MLP neurons of a small language model. Each row is named by its layer, matrix (up: input weights; down: output weights) and neuron, and shows model dimensions 48-143. Each number is 500 + 50 x the weight over its row's rms, rounded and kept within 0 to 999. Numbers have three digits each.
Before each neuron's rows, "fires in" lists the words (lower case) most often at its 100 highest values on Wikipedia text that the model never trained on.

fires in: "of", "for", "against", "to", "in", "with"
L7.up700:476453483488568481623533609581535569492403542497482487471510507563488484501510508426438482462425528499572455543579512477501501480565452469480528485525465447497651436534458540567508484526500510449527481525600526502495428510517510467544471531588501538480501478498450474467515477489468493469
L7.down700:524442524525486460478516509501460480466420550535501476475529446504550494529524506500514472478446473486505532498441511508505521465476511591529544507514545512460474462491501531527488524478468460427550528537438524562507528551519512501481459568494502506453459572516521479458530518527423536531

fires in: "all", "over", "into", "by", "of", "for"
L9.up43:544438485452658405541622549506388529546501554531578460521510552516536499479507510524574493436467559438515567597508421598630465484500482428620454481482493492561548514513501562473504488491549499496481468495552484466454501526504476528554470449466560478516413458437450502503564508408454537419
L9.down43:525527570546511496414540495534549534513539483527475480451504501476465440552513498503512464496491483554525566451450519487482542545519503537559565521543487513484507533562538545517529496449540415470529482432467538547542507533527494512487465498480498460436457504452476447433537478519425527494

fires in: "as", "to", "with", "of", "philadelphia", "which"
L6.up257:507538463494552521517510490516547497450455411441451557499477497484560588474537418440585543524565604427514456464534495566544502526399502459526545478442510495440504492478573542436474438459484538577502609505358477632571494551607505529475576451514444505522530583386448453486524463458444482429
L6.down257:510501446518552580573460436537477498526479639489426491531430449543600532505522557511606543457535497465503501455554572647440483459434498513480415454412520438438403431495521449458505441488459493466477552535481439447567485470497461524550545540524525465530434530510546591448412502494534522449

fires in: "west", "john", "east", "william", "george", "henry"
L2.up412:513593582477564432519517569495470495444461531547494482561455565435484519476520534421518481438510457507566512553529498501612423458387444494488490448454440498354557553556455517539455479513492514544540529475459567541429510499538460569430438512574477553470520487403443504473523461424436485395
L2.down412:493587537509479461504523478530508524373473423523576488445517580499530581525483533508363508454495510560465496510455498480544488566482528496542593557542465521442517487602499465547483584421512469512375548478489527471514444506444484416517470428474443537495512527493510486453519487614640529527

fires in: "of", "on", "for", "with"
L7.up443:510422505461563519506564599540460557434467608476461507542542539575476489515538512461630516522547509514550504591562563546525471465520531445517498488476468500473539494560488524510518517450476482492562521549552571604538421448488464474458566474494552456515515528563398426420532422456414462489
L7.down443:497532515513558479509536528556491515463497455520440512474554531492524530505543514528500470462470478496516555508447460519521486510476490469571552542502519444465506464518504494469500479498466485439521499464485513573504525521530466536510453496551510437429382492488528533413593524477402514493

fires in: "of", "for", "and", "as", "with"
L6.up540:553542545561551569529544540581451524448550626552489523492472572536461524457537461520579541461539502464495454560477457472573499531578461475469439500546438478435550498444441476443531501521504553468581407462585539586545416470533405422521506485555604622393507512507473523518542499452432479435
L6.down540:439524546498515417417503458419540516507481386433463452501606565450478499517475520491522503471431463519523513528573472496453500535555499455568510554483494472510514506565561496521542505480480473501462502450506498502525448467508537527464488518526516473549508495535505456561521470495452497510

fires in: "of", "on", "in"
L11.up402:515480486445581526549516558547555571532592531483488597573466577561482446440548566483545538509565447549517562557518444515520474425617400526579552438505447502488527554555476427465453479441541500405508517477580491558487410456537572397431437480516454480549528437593418523426555369437484410494
L11.down402:514449535514518486530479529445449421450495449530481549589504505526471550561470498445438516435531565484539510405426397483534457526543476411603508480497615484486544537552457518504486476549491525483584491516465521513557504492557364500522583502473554392481397505483509563525578484464469498404

fires in: "as"
L7.up24:531491507530596487527525408518496497531406499493402515428478492536552528494482472494568614475529480417558487480527499527491414525446455473512481429491595515419510516458555501434594435548448495486505427460482536476441519533651487516498557533506447516478442445429427490410512454420469483430
L7.down24:514535453635611464514445468561524560568498520488500463536438437552509519480559461532436443481507578537446552502493529536451474522453509591541462424453505458481455442493491456431482470441454460516449589515485440486484568527533442446490523498531429452508469565474491503535470527458485467544

fires in: "on", "of", "in", "for"
L12.up135:504478509556544505517513455559497505539428498424497530554556573561530422460606505421499557409454431510477448491568454515529487479595488472476583459582480483421540533499575652542488480414501515435506468515579520543543458494546431436484478463546516462524529520484449413417479413433482415450
L12.down135:454477491523548532464526536485499458467523510520487500521545481438542504507524481516474436502467512492560543506500485483508500521529558501480516556477526469420482519574542522420529530535433437534591475475488528565530545543435491494567470537550544489457488485508447517430583506495403527532

fires in: "it", "which", "as"
L7.up12:501588489545464496569486430412524508532424480424449515519404459514477565424501444476463539471422535467488519496466486491535517599450417479513398414496523484572464511492544504553635437482488449510509436442512542523489555503549471562556463492532524589519549442423422596531538456461499541474
L7.down12:532489517527512507525477470478528551507462623554518479486489451529589522484528520549458485502462527455520576543444512438470552540495493586560478415393501477499451451516560513422517524570506547522468505542469434454566554432600399470509489580485474398482482469424495470548501518552501519516

fires in: "north", "south", "southern", "west", "listed"
L3.up424:475562414516523589473564490366566469488599500503561392507533545551506528430520470598512448522481470463582468469457554527502437587495481538530479527454533506498565543463483463487546473371580479398586523504515502517478517528578434528491521506484514544519512506463547457554546619503492437464
L3.down424:484493438490503408499445442505485542518441378622573531532452508475558522550556566546405473346466406581536539524460507514524474563619508472504503580448509579455574514495545459502462536523466468435506491456623523442547451551537472434586517536426515480544558494468577402504561500595491511502

fires in: "north", "west", "railway", "southern", "east"
L2.up566:577568497544548503528583529366501431494561453521525389541498514551506526465547401497444490497396476505598479507486476515525410514502533498479487521542439491378541516519502512514534417441477559404511533454522549495506457544501400460478568513565549436440497476425499480516583512509442478403
L2.down566:503468430566499464537530482500516530540519430577483524489427463460504501530464521564459463412485454542499578525521423562464546500586539536445480511441379570466501468538526534486392569536499449481484585553582514463496468506534465459493466412410473551570616467500526486473458532627520481510